Weights of a small transformer language model.
Size: 14 layers, width 576, 9 heads of 64, MLP 2048 GELU, vocabulary 16384, 70.6M parameters.
Architecture: rotary positions, biases, untied embeddings, attention and MLP in parallel.
MLP neurons of a small language model. Each row is named by its layer, matrix (down: output weights) and neuron, and shows model dimensions 192-319. Each number is 128 + 24 x the weight over its row's rms, rounded and kept within 0 to 255. Numbers have three digits each.
A block is one neuron, or neurons of one layer that tend to fire together. After each block is what it responds to, as a language model described it from the Wikipedia text at the highest values.

L8.down11:106127153081128130149110142122141112151116131175131125152132116151126126108131110129084149115140239098138168110125104152136109106104158131156128105104102118128131105108139118161125110114116138146085134127095131144134143111181117116149123124146122144126188102085173090138118129122106077182106101169106097135151079160143133113146157107172152099142165120084171163130134112122167129139126
L8.down919:189144119124118182159142109130151168140096118146108092127114166126111127111156128134085158111194048096114117137109087148107157128159131134145130129134117102130125132142131125146105114131104112118062117140136104131143060111162118137170175136145139126124127123107157111118152112130153145149105145155121153136087073154170143129115143137122159100117116115111130097102093093135115168149138
L8.down1269:129119113158105135154145117127128108141171092125122135122149136089151118169118129161118112093195025162100098091102124137124101113081110108144123181112168096127130147107078159119093117120087130126142101128104179097127143155151107128092134097114126115121160099106120103131100140130119112122114120115099110114164083138107127106103093125109090130135156144098140148112110108122109121124108
L8.down1587:104125109124119118154124136097118123170105110107153103140113087158131098160139084157125121175106158143109133084122112127141134091112100119146088147085154150161145117135148088144117142090103116104094117159136119127131107146147140148137153137171098144131155117151154160137124150142125150130148126119144095125138113137103111113134117131144105162096152121118133152111141144145137112139155
Responds to: Opening quote marks and first tokens of song, album, award or role titles, mostly in track listings, e.g. "Too Funky", "Ocean Eyes", Sketches of Spain.

L11.down119:149119151130118095126171142128104116106099133160105106143119142107088129109104113142139128171115203104147133151121074143109068129129160093126121109126105130109126100134128092192112194151138099142113118105131159145137124147124108117104133115118135156118102129113131128133125104119151172123107107102114125126108142120123109106130135138127118123141143139095160142143142131126115100152136
L11.down293:161146159084156109102159136114158137121135116159113113121134134114087135107112129142109139168107228116146143135133126129128080101160155137128108143125115128102110107095118172118114151133086105115114112127126127135116134140118132136111140132097141092080147159075103128157143104145116126147129139108123131127119116099086111106143138130118143109159150135106189093120151136113105149132138
L11.down403:167103142096127106094143084154132115132106114117123151145167142066141167115166142116121140098056203115149135157131118135138114151167161154115135103134105161132131141135137107133150122131143132101162160161152123123110129094116131128087114125106152120137121139128108129159123081140135152119090126127104104146115101157142123123131135133099132118093129137146132150124122122130116117155154
L11.down932:150106133103130075124122131138133145124146131143106103117148133097114140132129126143118122130078255125134113142163106122100101144154135126111087103138134157153109127112141099127123144123166159095133124111144119135138158111157101145110144106112128112147133132092139135125127117148111120130110095130122109128071142123140121125141109096101107128134148125128090105126138158130122138165111
L11.down1454:161082130134084109124159137122109145124092143112117105159119119167121079166170119122124106132116218164120102126130101134116121106116136106059140118160124148122142128136101130163124157133084137082119141116134122139096152088117130114163148128142107123147131127125165145126170138137138144151109057116136116152076115146132194105121114129138109124142150125131108118122126143143146125157124
L11.down1555:133139131105108082081162129092179138061157141142095090112144170111149095099140144120069109114121160101182109134173127127134095119087145094121129108115152124095143125130094144089093173142127101138243066140077096143173100116118096128113124131083144130177140158130090123164128159123130150128139117128105117133108109084119113121110104148157120118126139131146155088136140164089123133158126
L11.down1752:183122151137135159109117125132132124115111090114116123145135114113151106134113082134166142120119227144113128151119122165122073143132101154144170124129136150126150119112153121141118129136123129105143124157118134126155097117147146117136140115158160098100123167045136122153093113145106181145138131109137141148117090117142150108131150150111122122133144156120139147158110155150146159102113
L11.down1792:114106143147128127175187136094108113127119090156145100120119146096133140117117109168116158124102112120101137152120143136150111128137118122108118090106147139194115154140164103161152124159128102158113136111149134159113131132111092150109119124136146119157152159130110090104115111130146124121084103075123140123123136140135148135168123122133155100090108127158139131082148167087129105109140
Responds to: Fires on the token right before a person's name or surname: title words like manager, Senator, Sir, first-name endings, and table separators.

L11.down222:135113145086138168128126160130118128183119108147146160136174135132126109130140118106155128122169072134086173134091125107123147110118121141144114126088131095150143133115080124145080111152123113115100119121127145126147103153135132163126158134145141145138110094135116137126110133093136174127091151143094108116128147131124105130116161129093127136150137137110141139130125123133154111147160
L11.down422:170162122157114130105125169084170090144111124138179123129118120146125148127162084107151116136172070114100141160125126107155116174144100115169172132115081178160155105116147160143092121104120112156134111141114131081169136167116157103138128118132131172092106104141123105115150128154129153114130140143070102105104172120106141116138148133152154126147126125153099129102120093134099115118165
L11.down802:143119137176120136110125174095133159098136162157051122137163137150138138137150113129127100130135027114124133099153100145146068168107094106115161132079142116107131131136089161130116134145140119154132140203085137122120109183123140147141126137136137149150140080115163095137113106120119095121101122187140115102119130137127122151115115127108107153082134140176151143122083140155125091082113
L11.down1371:126134113159099185149110166106153130142117090121145126166153161111100087139131125089133104123156133119102170202109103167112089148099107140138199140099149158134156112112133118121097109125113095123131115119147118118087118154098153085097165164111125152113141110128130156149090126098142144138106108169164167182112123127145106134120170134114139100106110126152116153134127081141143153123108
L11.down1639:094129150092116116098147164137133158196094133138106126172138123133090147148110145131122090112121117139090146137111122156144139143139094134121135125110140073128103131175081136156103133142137132114097075125124150142119106148144135151127110125141145170125108112155139136117126100112146152083146168167118175112089173146117093117122150099101130120102101156098096150114142057134138123134131
L11.down1874:126097109142083100113143080158165162161108133136145110078152161167145119131106109075147074122092080138104134120114134139124145132113161095146130156150142142146155129087153107122155138134132130092146091124115142107144129115107138125121099111086129159133138151163132157102107166114118184128123127179146113154150110145141086137125152127128146135163167136155077147159124100170087179129121
L11.down1918:120167138140117121134148147111090133125139134128135104151138139144116087143137116102155096130106158118156115123109158091138151145134142105162131143116142153121097111106107145108151115104132110168190109125122093103200144130144114093132107137107118079125172147156125155118142200118137099169053121101122114083121081099106104146135130116118141094155109101110092157118118100119125131113107
L11.down1962:151125136116114111117125119126146157126114106114099084130149098133117127117111101124113154097111141135165067125103136129121106168132215136121121098142129119149133105086151114108103101130123137139112172097158144142147110135136156162098145152121179122141165113077114115106104108134143140119140128120126120126105122113131110129133109105105123109142167123130153103130174075118106132131115
Responds to: Short cell entries in Wikipedia tables between pipe separators, such as digits, dashes, none, check, No, N/A, often in vote or medal rows.

L5.down368:070156157108137102127096140144137142174103156135141118136129097181147085164138163159137099105138064140141053175110129116124101127101134092131117125126190084144077140103131082113126101136106134106120163153109066146138123170099119113143123105184148113121135137117137081095143154121179124150168093148192153119119113125136154146093085127124089136149088122165152134144156123119114116141149
L5.down751:137116135108097152154122148097080122093121139106109094091094136158118107104146076130139129106103076161122094090135119106126182172089126141093086126113137133117148090153121143147133125131124143129076175142122124164124166149105114103106132122118130125134133124084155163129107145168130133153053110154150144135110137125135114141085126126144079106129103094090151140166128113082134108143097
Responds to: Tokens just before a person's or organization's name is expected: credit-list bullets ("- Tim Nugent – drums"), "Director:", and role words like "member of", "coached by", "wife,".

L11.down592:132124159128150117108138153116103126122134137120139156134126089161094150139108118095145145129112104164095129129115068099138126104168080111128129129102135093113109117115113115159103115106109129104118135129150105144092118151146147132135156127105123151151129152157147122137120140151150072147176176133166118139161141157168162118122136177082128095098104145137171157164131128078118164098109
L11.down672:139099144132126149114129125136096100098133110132124146109180101115091147118162136109147143184098146138127142111159122182151133150143103114143094122129131132115129133139148145134169108124136123174110109140192139135129108161122142088101122102148108136140143172111143133117172121154150125132111147118121123133092118144140138119109147130135115161079112112116106130094085126118096126132122
L11.down946:119130124107132142178157164062129120154112095164129167150115100146163106133092150109154116085115099108090165146131098172139165173146138137145127127103093155094096122129152122168121138139099122117082158136136094092114139129096153098133171102129155161131117055128187147111152152108169121131128131109143136171086108137137084135075145125123134127121167137133122114138109114099126138129104
L11.down1182:099146118114125123142131121129129100148132143164123178140128124089166173145162130102123155137132151169184120100142131085112124096148149139092120164131117124162118108136196139135140116107100120166152112132124128153170146103096144121129159154129157081136094140108157110127135115150081082138111129146113111149165144149132081096160115133123110134164155114112162117119141106134092133136148
L11.down1254:156087106094143110130106144133115093145102114121164130155139103118113091143143115131127111102128191150137137099145147112130152132102138121125138142137138103115121116092103130152106144101110137119091147149131099125155095145107109152138143133143114138162121165172153155130146132129118102183127124135130104140112138182153128152110099142115120113167097095125143103156136136149118138106120
L11.down1286:121131110098148173144153119140156063105161124136128128087144138127135184129158147121112123159122140136121145109104118114105110118127131117138109171118141121164090109149147144127120143151105097166141137144140093153076175136110136121119130122112122054135154158131102133132146152158109141158109107099157113118118070108092061151167123164116132177100103122110171112122145157136126116101133
L11.down1616:147105099155101104136099108078110144114146113113143137146131111147107116164118116100128132109145193132138141069139122141120154152135117154122120102146153161141087088133130112080104120107139048168126127110159141152101108123147111132099134132137133117125109147111119172125136130093128097157114132140138113130167171178148113094120078107140108139123157145096166135114157150151148143127112
L11.down1805:101154111102107134122128117117108121126136112125100143147140125149148092091117087089096123132106255131112124109156149108118154151144122147104142111111143122123160137161138119094104133148127139167053131132158106156129113149128097130118140114131124159121154159148090148125145121122129094093097117134127134181138126124145094134139119137124078149131123100130116143127060119108121106130141
Responds to: The last token of a clause's subject in narrative or biographical text, just before its verb, such as his father, Gordon then, he, the band.

L11.down100:127124166176107093133163110147078106135120134111142129114153156117136172104138132094104118119053255108163157156155086062131120128124090113123117093092105134124130118098111169128127121117095128128157133123094133120138138090117107120127130123143107117131094139170151136146148142130130124136142101143099140154107116132129108097140116141113117123128140081133116158104150073147107121105123
L11.down388:129143103103126129123159153162106130129117093087109114169104117154129166103140093109149122140087173145130108125100155109122105111121138139120125117121148127088108135114131097131145098128138153126115122147118177123150123136165123123145147160107128121104122126125127133122129129146163103118140140109153131094136107098138121161116119145117129154126141129145093150126131133126090129125131
L11.down824:111100118061124100122144136136119143119137128124120111112091120131149148142095126133118134152107255159133107091155093132139128103118104136096103131101144149189101127140114135174150114105167142129093111158132107119116124097119120135093100111158126127131131135065131120119110119127131106102122130122117141159096135119151131127107106145084087152113100117139133137152131114098146147095131
L11.down1122:122106126090123113121107137150123111142126117128170123111123106143134135140119105145130116115082249155165147136140148134135118122117156147162092114159174107165104131141159123147125106125110142108149104155151125130106101119158121126106106113140100131131156129113132113166128110101163136117138099117120095117108127076125132116120130159110142151142150101132168129114151137126133140163091
L11.down1413:162090167094110094077142145130124172119138178093136115152147133140123114124123143079107146126103222141165129134150137128160137146149156090118100108153113118139147145130145161166121126086100125115124130131151098125123184104125107118159106127133128143091131131128128126131173130146152138159127134128121122109131115103131158120130131157127130148165167120145103123106126194123118120141126
L11.down1457:162163151120182138123126123129118152115166140100099126105180151146144136115180095117109095071086083163099113119174109139144098123164096118081125095129100096103121143093131093090104128104149173134119147171148143120124088141112136109172157121108124148073099120108151117135145159160115128142125112104131075133138140136144119153127119153125149120110156121158137092157111077105123133103140
L11.down1484:101105167119136111145112156103166140078142161126120133084158194102154137098128155131138132139112254137112149136162117095142158086156105127088155140137129107143105115111085134135098141111140121126112126144116114151104130130073132125149153147135155099125126129081112102145102126138104153115150136136106104160124153148181129120128096091082136112140114151099109103117171155138114096093123
L11.down1895:182088139130164102101130133098093101094149133136094105123163094127127125115141127128095158134166105113131161151126108111170147118139174074112111136149134103154096133180104161142119138141130141092120159141125112111120123115131110153158118141119087085120127163100169134135124150118139163201115110106098126164113106144178190126123115120134075089144107082120109123127164099145140093144148
Responds to: Punctuation or short function words (list dashes, table pipes, commas, colons, as, by) right before a person's name in lists, cast lists, and tables, e.g. "- Paolo De Vita", "| Bernard Gill".

L8.down469:149093137119133119112138113128104087157146132110153128128149117164136131140151085146118087148110115128129127112091113109158119152174180117092123136082143124097129150102179178124184162156112151143107087116168169139105124153168078121120143141119138111115144127111117110186135115150127105150111154148164118167129111108160134153112159117153110141117143133148101142147130131129085120163150
L8.down760:194130118109127117137135131131096164122172121127098121101176081106138115125101134107097124111131076118112089103128141119137141134109169124136179131135139148093131157081170100156141150135103115137121117114110157126094081114127073138147130109157126134101152141116123133127154108101140094131102159125115111147091152084153118130092143168163111167128127122131171104118108125134130129110139
L8.down1352:130101097137125138145098121124095101166173111123097142141143131179110152115143081113115134143129098142138177097104151101146157129133193107084172146124142110079149149117177130155110120124131112130115083132103163153097129120172098120139129154120157134095175131110164176178113137141153079142125114138130115173130142145150123139145142124198098134119153110155135139137141126117132140140119
L8.down1589:117109110118136144100180163128116149162099175102168146117101128124113160111149114135147119089108131087150114099097152135091125151157133162133121148127146132112170116074120147148163130121084107121105115128115140109106109152090130135150117148118133115114149122144147105143097111130112093127113127109145109109135158138146136103114136135159135131152217081137152139120105129148088081118121
Responds to: First token of a person's given name starting a full name, often after a title, comma, or table pipe, e.g. Charles, Rick, Sha(un).

L5.down1139:189126165116140149172085116137090146100156147125131141104105122094131155125121092145093127116165121120127095121154116107126154176135109117103096132106142139142156108135136163092115184116090125119131104140058104098132162103105071119135138165141156164148116210119100152131122103147091114175157160122117133153136120154090126125175110150136113106082128086097152118109115144145141124102104
L5.down1154:172141128140130156128110166127126133124134096167120139122114149120127070171131106160106132148151130092116115157155129154103119122121123125135132171141111135119152147149149134075136100118151125116127108125125137091112140149129120145115118107121133120146133156106176138145070141120112114155117181132086094149139101084133128118137146137145154161120154154104089139132139154144137138127137
Responds to: Numeric cells, especially "0", in pipe-delimited sports statistics tables such as career appearances/goals, hockey stats and score totals; weak scattered hits elsewhere.

L5.down521:141094186155108094126155122127145175136132137157143106114136083138130122114135105138116131147073148168097133129156116118117092077154113117091129128136156116146129123177116110152159128156093139173104151106152146177145151138111101126137129133113114127135143157093148136137155133116115102115154105162129139151114128114159131122093139139126109115134116157101115105134162159133118102092112
L5.down772:141107129136140164106089123121141124126146113149122098171110129110126105157139073110115123167160212132117136104090122091102128114117133109098105130122080154220142144146143104137125141114108098162120155117129115139125193152136123148108133082134107104116111095133149118149113134127097137156133104155115105150182122095154157143127133091123127129168122125110126143123137142130090133148063
Responds to: Nouns naming a person's role, job or title, often the final suffix piece: member, player, minister, mathematician, councillor, cameraman; also paragraph-ending periods.

L5.down176:159097130121094138131130173129131164127120091132104116138139130116137111100111165083170118119112098107129155146127094117142132133123181126153167112083141124135079177150143152135108133120155151111120144161099077130097155096115116088149114089150149147158161094124147090145135135107167104147120121176122161090136122151097139168123146083124135169147145089139170111143108101174140110177163
L5.down677:140183140125122098145125111183126166145136128119130066102118146107145137136177115074109146168160102124112142125190163165145132142154134136111111160122160117121159109140097118148086131112112149108145110105129094097097128131086111177146098147119086173152138129147100116143119084160087106081088104100177100107122134095105124116090118086100130107148147109148106115137091120115081115149120
Responds to: Word pieces inside non-English words and names, mostly German, Finnish and Slavic, such as the ach of nach, the m of elämä and -M of Saxe-Meiningen; also blank or number-starting cells in wiki tables.

L11.down48:161092109132172140115110150135160163134151112119079135074115151146145142132161147112141160186139195130154081116109125133111115148089129111145116144111125139169125124124108142114094158150088104152100151131099120130141133137108157052097127140127098143153144122079119132150135145129081129127091122136151105124168104182140155110108161119128169102140114134135112092126133115171144101127163
L11.down645:137145125101123105112161126153111187069146095108171105103139148098128124134113110139157145126129156113114115126098089123132134127112105101135138136114094127118090142106131144182104075090147130159100115115177111137149118153154116138092153155133124118147133125082144110125149138129163149115119115115084127120122096120147114114106110113118123128109130151116114124132126114162125115154136
L11.down840:158147124154147128122085138138141108134129160110109148181135136162152131181100118107111091128223000131157132172084152120113171122128114170114117118102118129097134139136135135104141128162134130146099127125132113138120140155114111091141146141137142157111150137130122124138150118109159119110136102112141119160130146122159112126098098093117097161127155104159138141129102108138133146135110
L11.down1189:122104111135115140149124137140144155137116159158120160177117187145117133140145163143140153155169123166147118115138131176093139153120148132127161110108086112120160183172162147150139136114117134150154147104077134135138113140115119101083119166157111148124135133125150159109131125121123150175130109123125098108117109128124130147126105139138115121073077163086067117099106139157143128139082
L11.down1332:148134145090101090138137142128110163115138137195100155105124130090112149122156120117127155113238173150129142165138117119139129111123119142122127168115000089152115152103149125113097124103133091088138135139098097097131134106128096129109135090122131110097081125091126075133120133120126110117141121132132148135101152112137119113101152114122113134097152116116121078112135122133153141123155
L11.down1608:152112133104113130144130157131127152090152144141108133112159115092091104123127126124121148093205144100126136122117150128157127115147121125154131147147016119149104103146138126105119133115130137111099107134149116121150127101100126089125134136090147109132094090073119108124126133144061133133164110176128161147134117133119108132146139111138108135132138128107164107130128113140137138154151
L11.down1617:121113107142155152117073181146145148135146114111129096111134161098142109153100099141103135154172182143102162152128117061133180133077132123116163127134117142159107145120120126133085101141131142155138134152156134124135127152143104130150139127126167110093127121115118141116112093125118106072118119138099147170098163119151140098139077089108097135116084139117148127123163116151117134128111
L11.down1624:135108123148121094142132150110124137154130149132164128108156123143100118141094136121147165163112168139190136121128115123100155136143156122117148125113164161151152140140104136154107147108135135136109120113131128131123114110156127093114105160143108127159160141109144127143181121131090120123139141152126094141067140118178120155139113097142168174080077113099100107160106111162133159088152
Responds to: Opening quotation marks or brackets right before a name or title, mostly song titles in track lists, e.g. – "Green Light Girl", (Algarve).

L8.down46:152161160123078108130137116165090153103138147153139131114161133124124150158129133100090098123116161135112116169108130116139141094146139132089089107159166164128166158118141134118087099142155126143151092117175124129146165080109123121125117118151159149147128155211101121134129128118136171161136121111131115134064135128094092095118124123115154129165107130131127128134159165133130118118168
L8.down627:144133118092154135085172115106106130152132116111128085111167166147108119143166121139158078122122094122111107151172119143078129124107157145145096142156134113111151124120076112101119111121116123130121074126102097127134109133060134124100132126138167160134130086151081103106123124155158114099122088105167115124123110115077089132140134102119137151138143099125151156077113114137113162135150
L8.down912:127075100113125119121133091114096076132147108172164127148146150086109132114162159135123111139073133114135133125141115165121108139108158111114125125105115113150093108135155135138138148093082111155102104156130170185124117142063083162135112154110092139089152118123113142131126082158126137092119118109118115132145141174128181119144123131151123126153135113086077162101137103156129126144148
L8.down1815:128150112100087113112136123181094118088166183119148154164140137145112133128112179115101144110134255131145123095141094108153119123139134159148133142134163153147093124107120127122117123105157116140123105139172124124164157139083084150147111112117107118147103126148104118101159106118168130133173165109163139140080089145104156124099144140096131106133157143101085120128148101138153131156153
Responds to: Mid-word pieces of non-English names and titles in lists (bennigsen-i, hæ-nder, si-è-cles), plus "that" after reporting verbs (said that, felt that) and "of".

L8.down1244:110132119090128105120119111088091130195165119136143141164133101158140100150134101129114118130131097142134162109150158079135140150133158103093127125119101115135133072139117156135124123142099110132172141113110160137147149152152138082136148112126126201132165097113112090103152123124139059134105136127123125161146166113080125158137087156117123130108171105121116149114115129105156115152118
L8.down1871:135149118204147138102118158136104134156125120105115119150100086096138120166091102065113130123127094159148155170113085078150105115163139084109146123143121130127112134070138129156170092118052121109159130100127136118104098134161097128111148122113100148140155122121136121147127127097113139111107096140112112127114137082143151161150157119140158170166165117126109172099094104161088123120125
L8.down1896:129136073098083129126105125051115089126138127122133136128142107139140132131109144127131148130117090122129146086123103106116114143125134111132139126126121091129120067095084139153084107128109128144083143138102128135127088167162134079092130142155090150142092112133158168116121127094165084138125140115140104119128145146136109125134119131131137083111152133128113120116069123118138134165098
L8.down2016:112089144090135099152107096056134112116141115124149109086157117122103115155115146129098147119134134130126144101132128111133149141122132135118137103145101091162097098100132166151111082110114137122143134105150142125152130136158139113146113106117144177116141131122099147115166120151157111141104130163140143106156175171107139137131085123113158107124146126074107122096150122072092085118101
Responds to: Subject words that open a clause just before its verb, chiefly relative who/which, pronouns it/they, or plural nouns: People who have, when it did, motorists were.

L8.down242:144105097107139098125135134138135169075140132103117163153155109120097135107137124104096135152120124147140116110113144147132127080143148178090127098085125147177136108126150157118132147123119161141151118103142161159135147097134076132120125169134131136141160144068166094126118159178124135107116170077137156124133123145145128150150124105168124150124168139139118097145097144088149137134147
L8.down274:156167142127135128156135094169161143104107135104124121122144148124156149138137118104100135117083246118173111164156135117143127114123105124083108138149126126174153134108119123121146115127108124155114120139137148122126193117141106122132158142105135099187158149125092113156130119131126152159152113126128158153178119075157097112165168137094152169149115160129133122143137118132115117129139
L8.down1644:158153115137141143110166143093100125146110126127086162148165104122126126154109123130103144135102093113107148096158133150121136125124139130155129124186130156116172130142095082123099159149092117118087093168148149161129144159160147151126124118115105094161154106113136144135120156117142113166140119107092118153121108123132122093151133119174117128187138096144138151107096160149166144140103
L8.down1972:178117132116127130125118122140096163114144142119139109132146089165109150114156135106087163122113131128145092136161101119147105104144130113082110111087126140159144132144150134122109115101106155136148135125132160126114139110127047116116156166118160151144150160111140116131172130167151147140107131143137151145115134135154089153114120123136123179105113156115106125168147125142119174135153
Responds to: Commas, dashes, and words like as or and that come right after a person's name or other proper name in a list, such as cast lists, credits, or band lists.

L8.down319:134107135144126133153096143115172148141119118148101124181144107124090127135069112124124128116127122108154143111158121120164145141154111092141134144117128117099150112097120141062098135109135147107096086182105124159125135170141132137112110157153173118085142112150083157147107165114156126154136118120152071160123122098146167117156154126179145154127151156134108092105114133169081127103132
L8.down581:126147144149193157185153116096116155125079132152112089123135100098098147134086146133124124145153091118114161149116141093142151108122141142078152113141156084110104140127147151154132145184139122128150142145107135140133136160122096147142163108131100127083124133127116117155174100139098131152138139154131150145119145126094132113127123120102115077138110137130112135128146159149103155113115
L8.down643:138125172142109100122138148171122129148128196089079097124174105115197115090133148125179145141097112105116131136107117132095108181118119108106110122125094101121156135103118119113130053203136126127089132135122132159106151160097144158106121141129171162091201126189173163122112129125084111168118103135160119114121134139143115149127126141091110171161105114128152096121101116114164121144094
L8.down1196:113103118079144090125147128135092136113133148117148117133118091103160157112121124079164135125120209132145150133096121093103126088131114141132135119145147110076146143098161124105111122103148126094081133142061136150112159140127100132146100134129104123153155108141149111139143103124143146102183105125154077152144109114069163109107149151134186172135116105107100130147112149162141099149130
Responds to: Cell separators and blanks in sports statistics tables (goals, games, win rates), plus word pieces inside personal surnames, such as Par(sons), Th(urmond), Low(ry).

L5.down613:125113097175174160101153123122142150111066132119117125157133107134104111149136113108140093127126117119116145127123096129119126114128123145137128140119147144128104132161168119149127122172107110143148123144110132128164142111157176143098105159166139125130107123155120118109107139138137153157177098116142122115095145128159160122138089150126151180126136158094123135131120155101108147129095
L5.down659:144137140154127164136129115118172154115115096133098118121117105123122122154111131131143135144123094113096145143096141106138118114119104115107121151148120147164083113135096106174153127122108113141161124120092092148125174129159151131140133147173120126162117102125113123121146158080168123167139113146111107143106155119147141119107094130139143134115144142061159143108148155097122145148104
Responds to: Nouns naming people or groups of people, often the word's final piece after "the" or "of", such as peasants, buyer, consumer, mother, siblings.

L11.down170:128113132104103120142114139088101164116161132087138146178132138140141159114107132114129097149074255162128102105115118163151116138105078120108159132107135135140155100118123143108167141096114073131106117141132129132143129156137104126122108121124140149114116079072100159119116083082137201152146132132113123080104110149102115090129102158153095099130125098146124125137136151141155149120122
L11.down477:086122134122135128160155131117096113148130150139151153129152094137138080098108125156105131103117159112113119159129120138137140084144141124106150163087144166157118103126103162162135108151112107129143128156160121162124116157148115114136123121136064169087163145139117158087132102121102084131135084113178117100107146081115143107158110146123130133145098113157136112123092139134125157114136
L11.down516:126131147126093120138142130109156139157079114150127143117136123117129079140149098135146133142143110115105144119109144130134110116126149115086158120119128139123126142136132130115113173131127083155147111131127123153165115136097102106121103124119158174096108139135152100084110091096153074129120088146105128132091142155113105103108134132126139137103169109111107115101149116174118154171119
L11.down1075:135136161141112140130143104135123116149074132139130137134144101134137102102143082134115092124162103102126164156146108092168108111111121095170131140141160121107134126123159134104138137139107034125124138130123138136127101184107116119161115127114119147108172104130138091158127098128162161104128107122112120094118133094159093149111118154122124114100128111159095126091152138148109108168173
L11.down1084:150119103142089140108136113105120146145102121118151160129134112104156094109098090102105159150141146137116129130183154117131125138114099143140144083128160109092123118140101132109110125119151042143127123155098113117123115128107159129132107119143106149133117131118155116134119157114120078141092163123129114123108119107092112155154118089089112099121103116116095147135106125084076146136170
L11.down1165:161143100097095135144135108087161109118146148171116081146098144157139116131122105114101123139198066107113108134133132188158123157132157133109117148130136149128111118135151138098133144110090081131167135076121142145162145156153130156116131165109105091108127180112132128111133103106093136140131121139155146171112110124096108141103117133151117093140124139153108112160120157148159129106105
L11.down1463:155108069099112087116095094121145072146142115122152123117175105136133096148139109142105154069061128124161112127119145142143146100117162134093132105122066167119150133107143153099128144130125097170116129136151133146128157074142129105124108092152129134132119115125116099130123094131142126081160097159087103149090149153139134114107103143119071114101129097129163117136128138120153165132143
L11.down1614:135095141123122097135082102143132161168154139099111102136161099152113122124120102123155133123034174162142135133144131126152129121115137074112148135132140126126155130135177157155144139107144101128128175151164120137167158081112128097118125099171114191160144110128184131113137121128128157104102096163079133127095139140122141120117089160101127151103128063132129130115082153113149175140171
Responds to: Word pieces and function words inside non-English names, titles and species binomials in lists and tables, such as h-aut-ajaiset, Pex-opsis, Fig-ulus.

L5.down690:151108130131109126138138150140126113158177146167140102076177119070074161162107103144103130132110127130154142111098118123186144114079124131105183132088069104140121160119079099120130087143091143137141092099096132145129136112167131153094093091111086137107126122145125131162098126121129118162155160130098108109131165139108128154115149080120087162113114149103127149139137154125134116127165
L5.down1892:140109147141149156118127118176113134178182120104149115144166115121178108158149118142129133121122157191136102114141137099090102155120165150070121158115124113147141159163127119097150087135117098143120104127153136141141124121159109107143129102180147112133130145120136147130116140052128127126093117143124143126154159157134088108132180173102131091119100081133137131141098114124157125123159
Responds to: Quote marks around song titles in music articles (track listings, B-sides, chart tables), plus pipes after table cells and genre or credit words like pop, backing.